Weights of a small transformer language model: vocabulary 2048.
MLP neurons of a small language model. Each row is named by its layer, matrix (gate and up: input weights) and neuron, and shows model dimensions 144-239. Each number is 128 + 32 x the weight over its row's rms, rounded and kept within 0 to 255. Numbers have three digits each. A neuron's up and down rows have the sign that makes its largest values positive.
A block is one neuron, or neurons of one layer that tend to fire together. After each block is what it responds to, as a language model described it from the Wikipedia text at the highest values.

L5.gate236:098092196210188109164137117158155203139098139129109137071105152139072124136081166120141138138089070083155084108123093158133155113100092145116107109153144152033124095146108143155118144144167068117128129106181125126147140104093057107097128125199194108155119141112119170163139168130092157149
L5.up236:205194118081140130082112159142178110186103109148144115124142190118158144123146088196129114104140134153099147131085144123185088155115184126181103149098139170161116109151132155108175165102150086147092128128135157115151107116125120137147086123146115141101090099159146120138099082183184153180
L5.gate270:182211172135197156173095114127130126151139095154124098145081101150117126154136144132110133132153093129160092105147126138129196138118125105072153174131129106124130101180120138141113108141142158133113136150150057098164093122163149124116087100130143098193101220163144129157101149093133164114
L5.up270:089118139125087085096115134199117134083164107079096170132161165139136113107079165129093118050050102156100125179182156123164143086103037225186133197104150171107137135151151124096089139161141124131126088112144120077130135146118164197077095098134130134079106112107139109135176142160105159150
L5.gate316:069074153145176140127123114193147104155125180161123135121127175138179148172086144122165145043129097111104134114145107175140124103130143125064084142121120147135096104118132130129105201195159109072100134097160104087116127095066127177204133144127091069175087186145091139118141170120182124216
L5.up316:149100147135148183122128140132087097113096060143145088087135132112129161148099150108131095124085086196137110106152113129160092110126153126151141201141096093122128079161134087141112141177146115167096112086169155104122109159150131130069102115118185098133120173151073130095151119108128138170
L5.gate329:103200143163170123121153062114151128107109163134096138102129145132126114123077161184185117107134047169136150101109109141086183132110143105101097119107139114133209072131093080188141082152153094122080076116149098097084196096152128121125092162126126128142120132125157147156153180152134109110
L5.up329:092128147103162145104145147131105128126138107153124144043076106072111185131088170089139139098156044124125111159095091077099105134173126120134142155148070183087155081159133087148068063190105161076135092087134098104123125133187123158104108109217113121203103089201130087054139132126141156169
L5.gate381:103153108126140160125102105119106096094120099123157098147076145178160099180131138095130127061146137095101166125134144182156155136124163123163142162146105127111090084160111119159158181174158118169132160158155075047144141072046051136140109108063178050104099154130128098134156140149130097112
L5.up381:151129150119105107152128145073167141128133164075132121141126173143154095131092139075165040126173073180165168140060161142144158098122133166133089138139137098120141098127102150144174139123159146189113096130155094131155157125145124139169077160116091117117115205121114093087124131106161113122
L5.gate400:104060192088159142130177094104138142079101129081164134113130115135118144102101093134085108137147126133156118183108140088091111123110138086123049138133104187159110124119142091134165195191130135141118175165194147074018119141146087170131119159063195093146065220121115110157104137103085077099
L5.up400:096121080172133139137109115153121063131174153099134173145128098154095125108097113164124112108120082132160094143193104145130142168120138123147137109041077137131125110124141099173144103143134169121172152104138098124054141091086156131063091149081174104129084187125061104179123108140119134115
L5.gate464:133120105150143098100117093155130089110161129112131116150167135157117090154097151136102127090081105095112108095105169164141163195090113133145130174081161137099087124180139132130163152093199122141107104102163118081047065090156107112078099153100146093128098168092098132132149139136160153134
L5.up464:138174199175124091103040100170073156104137151144133111157125045136108142157119145166124087142128116110141154150209068183151089119182078061165081137105142129125107126142142170080150132095148160139156147073097154129112176110140111129089117135115113182100091144116093093100115143166169129093
L5.gate480:122156156117127166139134152064128175149104167149148102087157117181173074182162150130126113142158119145154147189144102152143101089147176067125096155106109113141130119120132146178122122130201132129204123100137083116102151110115102106124147100142093098108152071139131120066150145112184084136
L5.up480:122139099132116163128175119138114094077109137120130115098126124151118154139125149082096089158163122166149171141172148125118117127096164160165075121135097093177151125117122127123165118177117105146109134124146156065132078142220119129176161150127118121098114164156166153137207121147152082128
Responds to: Institution-name heads and word completions

L3.gate117:126075104080170117115139049127125115147155186152084079104128100145112050171163127113085185148130104119159119141132202165092124168160090134129083152055088117164123169123147153110116212096125131143136149130163135125075114117182130188119151171116087069109128179107094100159102137116140126169
L3.up117:128146106172124124153162142044054192105149144167099137086153197113145164079054151192125109145132143162135117075166131174136126124203067132171119140129107166165164120151129161096096166130099114122151126125117152139165051124161086121163169091140154109132131153153093188085165114132128151114
L3.gate192:181097100132124104101119099130066157091163154148129176114121118106155145149132093138107078102176096123104149139137200187201145163168134137131148112137141155167081165144166121131122164119105067134206145100157112034168160120105130077144119129121109075099090110172063182143106124137181122109
L3.up192:111130112167140128114143195123150205147131131118154134119179145140183107137200150067158121138083156113118136113126140068183149122079117110150182134078175073113136070109118123107140099092163125091151202138167098095116100116102146069154140115090152117147121140163125071178079130159135088054
L3.gate326:128116140145091124129101151160220171184159065104109151152087137124125107075113139079120171081137150150124129148119179105138171144072160148168096128158125081078105111101039068153202114192146086152080115079194125100154139121088056117162137144083136130137154180082160111129172152136117098222
L3.up326:141126102156088120147108108192155121118172148059102112125131127150128050097147111137116160095099124161128117142169130108107160147110112152102137108115093148063121054109050150126164143135177081136114143189129099112115127112133140169135134089121131139104159194089185075121151128138099126131
L3.gate343:117185171130097145145120103079134136149145136108100153151132130129129164104152153039134091110084134112132147111104068136167168136147124120123106138128148097191073160146149128114156168172101142107133095111107103170153104124162070119149087117042114087140160169133085154113080124175101131167
L3.up343:190130143187156100151138167119141099137092094140134141149132126135132149123150130127090112081095061089077055101105115170158136119167128110129180125126093121142102085113074099156151087156122125105160080144137122095200108132105141153176149127109149124123190164189126173119091112131177123107
L3.gate361:148147122098135135108096124116136180109197091118093160126135163156126086132153152087129104109182137083138111132098159112178172186110130136131105145106126113105125148097131096075163182140151098157127144155154087151146070136150142132125166141102111109125159129084112111119185130117136119158
L3.up361:156104153108109073088106117151118134192201153066127133158134148110105077126131128112177170135134186103072148137095173064096143199099065192161109099108112133132144169117133114075188099127127130153096206138132157196156125115128138142070172097140090109094127145112118118146144122139098146141
L3.gate595:143128105093153106135122161157136106149148123156185096152117089108129114165143120120161092090194142116124127199085155088166163113076103106127114163150097104119100126141115075162113116138149114099125155120147062115190114116144176139150126126063178107166098194106132123191131140098131070183
L3.up595:129149094125090076120141155128167143125116153096133105104071203085074092088175140145212104103141079134171121134148139114129149117077117151169151188124132112061149147116143132080137149141145130106119108153159053091180152176107139129196121114074096097106102135086146146079129115124097148192
L3.gate648:086127153127166153139171132135151133135184129129170144112110120114096127065176189090162133138083117157143069155156088138131159135122123167095180183129140094135133147140107070141065085104114143132143117199175101148148107123130135109124095184162153112182132119165147196033156137129128172168
L3.up648:104158138171055107148092119187101173126106108148147142121140096152080093078089106093152099103093198123159163131135145080151121100099137158126139202091102103139109123113122148104122140019109160161154179162159064155140112125123152178120140156110097107141122169119149097133145117154110138176
L3.gate693:168189177116049136134119073060106156101127112159100107203101096140148145157110127124086167087117096021104182134158116132095096193150113137167178106111124122130139166127098121143162176094087141150127157101081131115141130160119085133152079114090066111134130098139132109090126111121112103169
L3.up693:190117102173144147147131109121134139135135140156158127117130114117108160154153085155059076138115143125134149141130123158172125151112130204179146088130128065200136156108108151119072094176125124086186154129121142123110082142158139113121136093132094146116110179136104170162112131143107112178
Responds to: Name-completing subword pieces

L6.gate405:148132147116143083101091155104114139151109124088086123154084129171147115151119089112130186096197104193088134127073138111153192177096066116155104174109176160143160105154023117170121142128121076137118116147093110146067121095124125209155123167157149137109114098147144138134096144163114131171
L6.up405:136108128112097098127175151079101155121112123136109095205141170075127080068106125145122108175123144123113104146059125152127119134138067103192149162150086103084118107125143137076174135087107138110118133150120116069106132108133095127097167161140107140147198065160097155166116070129155111163
Responds to: Contrastive and qualifying words

L5.gate86:120150150100131174086152135109086201148145065163187089152098099140096105173146100070158200092135173052088138105090103079125153111121124102126074124125118155111084084147109138160108109111147138119129124123110138120156119083131127148097133153080073088135123155154125169084096136143140128117
L5.up86:098127136105115114127215083082120130112148112103163144090127153114150191146137096110099125096120077108108112111095127151204141156118109191141088106156165103106139147140100107088130088172079139145096147132098110171102106138153100127177126117157151106122158103195150109108151124063151078181
L5.gate242:079096110110112140092157154088135189106194078130115139155125104154176116093080116139157096127119106191125130180077100117097148129130094123135114146140136129068175171089099152091143081142146098116054136104062145133114103105133108089125152159099068113071156139081060144160198159167141143108
L5.up242:126099150130097082128110123155134131110158128131134091159112113124132141141109193172125163155157105158111121102210112102137149183151098120107081077154071136184076158197113135125133094119130176171094155130020095138127126137127105138183142152098116138172103125186073174151106101130096109102
L5.gate314:146107166080082080120173041091142134145079137061090192061165103103146120144175093123126102128111190158146148112104161099122152131160119143123138136147159112147126154150144039101183187149176099137138094104127136140114194102123073082131085135100126077110182157136097107103086149085145121089
L5.up314:150152109150124070076137094136151110117152156133150135089117091163136067095125120093161082130141137111135150161060136169083204131118064187194145176100143088080141188098149139134082114138142098100127094108127140142126145118145126090108097109197179131165133092085121190158096127107150100101
L5.gate341:113133105156134184177130115128121163161132155116124162136138121159132152126142174119086155106149069136123124135053157129175149180165104150117168142095192152084090101151128048157143146083098166126139113184135091164164110120071134130132103184165123120102132081156075179120100161149068140089
L5.up341:113126084112121167111146107149090139147116124097079156108149149203118096099112119187115184099195098177147069121118154065129136106109165171128111056098137145114154146073167083138158138087082121205175110171148178167083133104111156108112099182129077085127111094110134145187133138128090109127
L5.gate516:157090135115166146173083142104149138103090078123160134078075184159107111143154135135110193039163115143102124147143116105107130128081103157124049178176154119131084152125112137127134180091174164134068117169068126138092108113080146127124155126167058119156108131100123177106156126104104096129
L5.up516:061129059154156051172140167062153117153196094088148172135164117139092143115089135135180116080130076132147117187118151068109131138137113088096156066100157130078140137105082111057179117138118141173164109091119149142096191142134112168156132132090112144124153109162165154105123126116114114097
L5.gate524:091171088125122117088070145080141120117162116035094132127084119161054140101096178075128110044125089187066096148123137167137162161133122152158159121079219164096126160156115092130120107097104135126142145115158104137141131072136121099104101140098087121168126061113169103127136126142148152141
L5.up524:124118143109126122105204075064090128112124118102125138114072155104169112073097178106118120143137102172166101087154109170161114128116084167108085157157074079152151132147144132101132151123143069216110139124108115048133118130163106129155155131091157072160142175155143106120124128110081062129
L5.gate646:086154149158159136102112132125131202101168118123119142120066077122169108160143167147154181082159163162136122128102112111134155171147164133184110112111163128155115071117093095092094074100125084146122119128098102142116111112155150133156175160151120142136131105121189174131123157121144160134
L5.up646:112099115055133180144124120119077161112176136141145139145127141116104163124106143138170173158144054103081154150120153131087160089058036098075064026182135169169124158152134129130094123120117095131113151124093116155121135119079089137160131136146144135192108131160125091158127070071100177108
L5.gate686:113107092149172104075116104146146108130155102118124140138093154141167124131141115129172135021146116107121153118173093143129120149211142100135172151106141102126117165136079078175139111090176111105146158075111103070123108103126120097104123076166167086144110046169113190126136154130117183163
L5.up686:119131113110130094089120138086104073139128097090086108146132134164109128184148098125130177133183120124118077182101155083094132112197160105156135135161121100142130102086108149114088135147116151087199198125103102116098202127130148116054105125093103129066123109118111126132086129133127107172
Responds to: Word-completing suffix pieces

L3.gate319:171119117124127103153185185135152168118138094098059159146103126160153108118109199084134128130149113094113100193117070087134139124057114150083069176123170137110095088125111081129102095203122147160116179147086105124125100109098131158122171138130160139168074122129130132092108198145074116154
L3.up319:229119097144096085125156208174132144119126089069111110132174128138143112142156205097154157171093114130104086183102094076143118114095084108087105155159122126101079096130139128076128119200143151191102175145120092126096097096105173147123146120127186153158148140125136173086116154145062140159
L3.gate322:116128103159082104243127095152032171128157155156126093112112164100158103105060081116160176113146188102129115168153106105141106118107114142127088149061186073091192067091095115156090112177123133128098181189171100059140073099158147141138121104169112126199122171098120065071144134134166098102
L3.up322:076134185080076134200093155073098129127150083157119107170058140120109096107118161148142106129110128143109128094166091084140134192143086081097156129089144174113154094116175153153122114156105125122122142070105119182023163087171140190125167074115116168087108100100126194134157130036108100089
L3.gate355:112081124135180167174075127133146157141109144171128195133109166117157115134053083095118134049147179048124126096156087166142097115091164127084182198136148108146150102128086095166157185144146135145119211124125109157124142138110151146200131151129160117145120179140072089045152131139079146101
L3.up355:143055117090128073136122148078146124085127115139129102183106147026123133101117101098129150137110142093122177094146124098127122115106099115122204142109150135120104122161178207116106154117152030135159183181202128170095076135135097151079097110155088130124106111104132148174151124133108145122
L3.gate437:082124175148123110140078096049184139162150160092123156094098110035237115171112114101110100134113130125113174126126154140133183168115138088109106178025121081123119157164135103180141110163098146104105145122157125134070109132178129174139125105115146092108159130132093123141101137097169124097
L3.up437:105183156104082116081103110066119122149161177093102107142156144027225126174103128123127122178153085121108168114098180136113136134149120097164132134078128133120104113195132093109145158137136188109102144108115142066073148127193191177087149120138146150092199117099103135134110117145176120088
L3.gate546:075153117129203101149163114106132146224093104116086133083140132112156172159128132104138117144101138167142098129173126102170112083149135155123102182138165108070101116156064079138120152143157180128156121143155063114121076133110092155194069143130088092150123134125121125111092154127142107132
L3.up546:129097134140148081128216146146150142214065133117106153104165129085188181128124082159159162199045145190109125145137214063144119101136133167154068172151110108119145130136102137108100104158179146076157136117155101170128131110120085162162081161122143128082131132117109112122083128153106095163
L3.gate599:104157138084134107144116150087141124152151111122135136151144148123161107178088180101092130136154121106129143213148161089162126128092114143132131103089166053108095125209131079124105116133151097151096149100151120098118111139158114142121093173141157104153069054143118120064104156141134074149
L3.up599:105112130102085138176121138106104115132118145124153104135148147132142105189076164112082126160097166131108126148163176130144087107120140142096129119142165067149124113204142125143124131177147120160093152076150149109119126140100139138081141197115188123175105075140125121062156126135156031150
L3.gate646:102146133181088142119120153112155153124144137118128129084071054110096055107143087123153105135112124119143131137142146141119174147151147168126062118057142133119135116123077117164073127152111106201101159128140108170106170114168171151088164096128121125158110175146129163122164122089136085153
L3.up646:133130142133112109152121165126138067137131133120116085158132111168111107119089108148148086082141128189192080142139084120134105122160137161171136134088157089117138111152145108156084175104124204181116140156190107174133175153164162087087104134129168150114055110123121143137181132114090132142
L3.gate673:106093112149127135172165133137174135144122117144068166133120112107234093140100156106176107117090098101155121182131130109151156137073088162156109186156162071072110115132060089184131156170104161123138146220162113077118135169074118161138145126174145147185090139182133110109192175153104168118
L3.up673:134110173137094123157145151165157125128108111138089131108138100084207067140126171115171100108094113091122118184129162078147114116073060183134143143141157069103106113169095103171124136120117130145125183191197094117126145157115099141140124157209178122194096114187148149105208135126128175151
Responds to: Incomplete word-start fragments

L5.gate3:189088143135103140146122111129167045135121109082118092171116089128116086137115149167108127133144170125096120132181094148159120095094087110144143118090046091092131138129067122163125164149133162153075187108065122123115126082126114151148142079055126122139141143098141162130129177090066125132
L5.up3:102123118126141092164114194125104097103055161106134077137133120124130151098103156122178137155115148164083155150136154064123171141116122165105174156127151128069162169121073171118116077142228085110186104150171168147098103155138101103110072141156085129119011128125092150138135162173076123158
L5.gate166:191128158160102108110151113088159136142148123144139157144091069133092154103128160134132198122132090120082081124098092099170123159138123130157145123100109114091139082176085127137153114123193108125191148124119160115076134100077131146048060101079125152193115141157128148189147159118074138154
L5.up166:118107075163090113157149139157110125115127175128097119150123076115166157131144125087067148136061148143174153139080144139120176058151107171184142132176110110131095087164092159183114100122131097178172110124123172161131142104136184137100132070115123133125123163157146124139143144135128101141
L5.gate171:090153155153125104121102123124102156143136127130107102223148138119111075107100117093125144132077165149108088124068106137165214132103121099111080145117108121094154132131142135164163108097138138131148148103119136109077158089160107160129117132089142120147142148136087123146130151173041123169
L5.up171:157113173121166106126169087149102108115097095136097105168161135131119125150146157117082069123154103213137149082140080153147165206136093132138164126072136087122146181086166122104069133156158135142123104096148145148123071141164160166161116174153070119105053146128217123104201104141119137138
L5.gate323:146122211140093120166129146150142126100150055102149136125122134075182048102138170062182149102087109132104136147146158101215149119125091139085118152104101129094183141131111110056082161153121169121097114156126133088096122095138177116130074112078132121092175126103090147159098127129117157145
L5.up323:165182095071090175093160133135134117128086151165171192128132171102105111096127108143181139118150135131151132184143099130094106096110118138160122085105145100111101136171102119193170063109157157222157158086150136140154143121119153136131069130131085133206138126120088117171163106169167128102
L5.gate332:152160166119150085127087142140159114141064074139110188122132141168148140128167155124161109118133074176068139181095086134125155167071146140120137136112149041176077160146097103140173132131101100144141119094101134141158086108106161113163134160132110067140090103164147073164150139151131127131
L5.up332:125160126055086132126075129119098103136080150111102131151104107181147041130130168092132139127100172140098151134106145039139149116087086102063110154097073124145151108171104141145162082127185167052133149164070174124145095145142166127095120119102075133089157169149156084177051123175078127173
L5.gate382:145176150106146142130113145106124121167162164117138145106104157086155097105128114081108140076139126113034078089039146119133156115083133134137152128165124163073119146113098162156146101092132153125104117114094137084133181091169090116061117063105115090160085179090137157127093130108138151150
L5.up382:127108069149085132106191115133060085117159123148117163173169141089149100150147158096171109112156138100115112152132153067129127134127115178122147178086105135054101132039169143140086094127177153141130150110127154088129117127097115092154154069077183145074139189119095151116102146091125121135
L5.gate486:133104153122159117147124049110120169146138096161164143151152135136162044168116171162127097119083127158103210162125121144182122132081123147062108161123148091125103203062154099151116102089122136105119142069163085098134088096134128094188107111125152063100077112107159166124191131085142128085
L5.up486:182142113132085180159087177103172167122137089130182141051150127142080147106191122134125138108064160135096118176076135133116144086143135117129105113141123120148111153179119138126102137138159160071136145111106188116152046149206092082115120115109098111112060144115141107162048147154108121112
L5.gate505:113120111100102075137085164087110195149122082154162171151094138118170138042153104151137145110098141128108152137132126129108202028119141048096108165128136109113129150135122105135166160122098136091136111114067127128096130110134085118143097113104151093208127151105080161100128133126089102180
L5.up505:117114092102109121097098132144150171106128106156080140121175137119149138158128179160103155140106105159133131162202156074133115121108142057129129055067100101143117131164184134194083168134052101165199167127157148108034146133196118202114138152133158123172097192149140084158140129115139138179
Responds to: Piece after initial letter

L6.gate598:112114160105074120113097198068176175145139054172134116163125094138108106123158150177107147133149146106093145146179078108160118122097153150150162185111137113145116173164101138128201150098060105113152147088062066148177082081103108131156075102116116125171128116111121084101090126115148125134
L6.up598:202170149073124059093171160134173148129151100156148146159117101075130124195109132181063127170090093147100150187117128122170094114101057078165078088118148134149170086202101134126182126141124124102083105084120080119166088144104172081159129108173137138158129129130098109115112131107132084153
Responds to: Word-initial second subword

L3.gate0:137143185113155091235093186137190168171111173145097118144117172117197099184138073078140164131113156118122143158151157128150171099097197099110094171120142103128107064096120121167168181143128169151137137164155082134096093118153088144142072125081148137125087183071104074102084160172115148111
L3.up0:112115103083137141157143145080128144187119139130154110159118148068126115098139077075148115161142145128138204146117180097117081092132181151119089124165122108108116135171114124135137128181146161121095127197095044099134044152127191118166131048082069118160097080119088058113129129104145139124
L3.gate83:128082141095177138113125133091175156135144111144195209144145079133173144158152124136062098134124104145157135086117141154145067154138161113118143091172091145117083162138103151104139166120174108145121101128085102112114052134160129100210099112083078111115169125133100075140112159036163140115
L3.up83:152148126153100108169189098057139135113108088099156088104067124139127149100136116151156172112086190174121131078144105071068128071132155124122126145109097158103152119143111146130168112139255121100110126163049100093178079109169047149148088151083112115139123091114145188113122137160126121196
L3.gate148:158090139164131152144137162157139162153125115124112199107160093110180094105150165079131143138072164101174127135090153126157161123123129105101133159091068122135128128127123151136171198123120137142173106149163061154116070093150084195142133174092153050120069189099159096129077122147085141120
L3.up148:058114067097187149101135111174150111097109120154153134118124106113128115071099167162146133177124104147143143082100133086154091096079139148129199146087093135154136135126055113074102142142156119156163112153062149111142089113160122136098201129085090147125151123110125050161138138058139153153
L3.gate197:135202147135126135155164133118180157145177097105173156161124111156164096138167122147111091170109109144156167090091146156166161177091134119114114159102079132126023120103135075135143152155116139124172088101114086085187091141163102103170134144061133097097135132118086113145134131115072095119
L3.up197:139142186113093092151130151123144106120114106081141172176124101148117109145159103135128171138134161077097101082116107104121115176116164074093080118117123104115120091065132160173188139132161162118141144255136106146123105147132147148135125212115082124081123152133153153119135110122084139160
L3.gate384:095116105171163142152139160138165186119194032147086162146126060106182091105190177117068098179078130108154184136068107127127138147165109078072132146107077165120077092158136123099118184181133135102141124139088155115080121142165150150130115096123120121087141148131074099144147171130111125118
L3.up384:125107123122108106141142095117136122077154123091098169121149120175079125141153196141041073149077067167167139115098137154118153064125153080080137085064133127106048111099167128095079108117103110123155097101131133131129151122180150089113045072170142132067136106118118148163141150149123156179
L3.gate491:120127139120102144129169178146180159067157075161163165130127069092087115086137167147120178131106161095131218127167119107120117110155115136089139114060096105133087087113102127098060183119147148137162116132097140134117079131155064178151141106127130120155051178136103094147160108100119132068
L3.up491:106095167135171111136152191124182121173063124178122100151154140092170085176186071155163130097122138101143112130124132147127144157132188112132147120127099140114172098100139148129166160145097165197183165203157099160146148100092158160137152137146153129137149185072147023121120131177127130137
L3.gate509:123096165105136116164140172143190169150103043173124180146085105118170075124146123088086155117107130105141139127094168144146128093156172099063117092157108077130108112103111107125132148167094171121141127145138137078151098143155088178200115172141104071129137138164095072165112138172072100136
L3.up509:141125189042071097174142138115105052100074145171136064115096100098132119120147110197106197100109195144094125092141093108076130106180157105136150078152079105147188122124098154110181122123153175123112150186156162127147109157132143127131085114178120082165058099151122130133076115118066139164
L3.gate670:138084182181148128185128129118176170155163138145112180162111136091200136154071121113166126143128138112138139131167110154148127112192143068033137174121110116152093126090095160127200142116128145123089130140116126134115076097127084162232106082092108110163155165132057065112090180166092147100
L3.up670:147065125137139131112120113136147042147149171177166106146155099117160134119070125112123139125170127160125078078093104151117125092187135156159186094171111071143118157139113184145129139094141109122107169057092193130106113152141134142101115092112090135144168143100131107123113107107188109097
Responds to: Second piece after initial B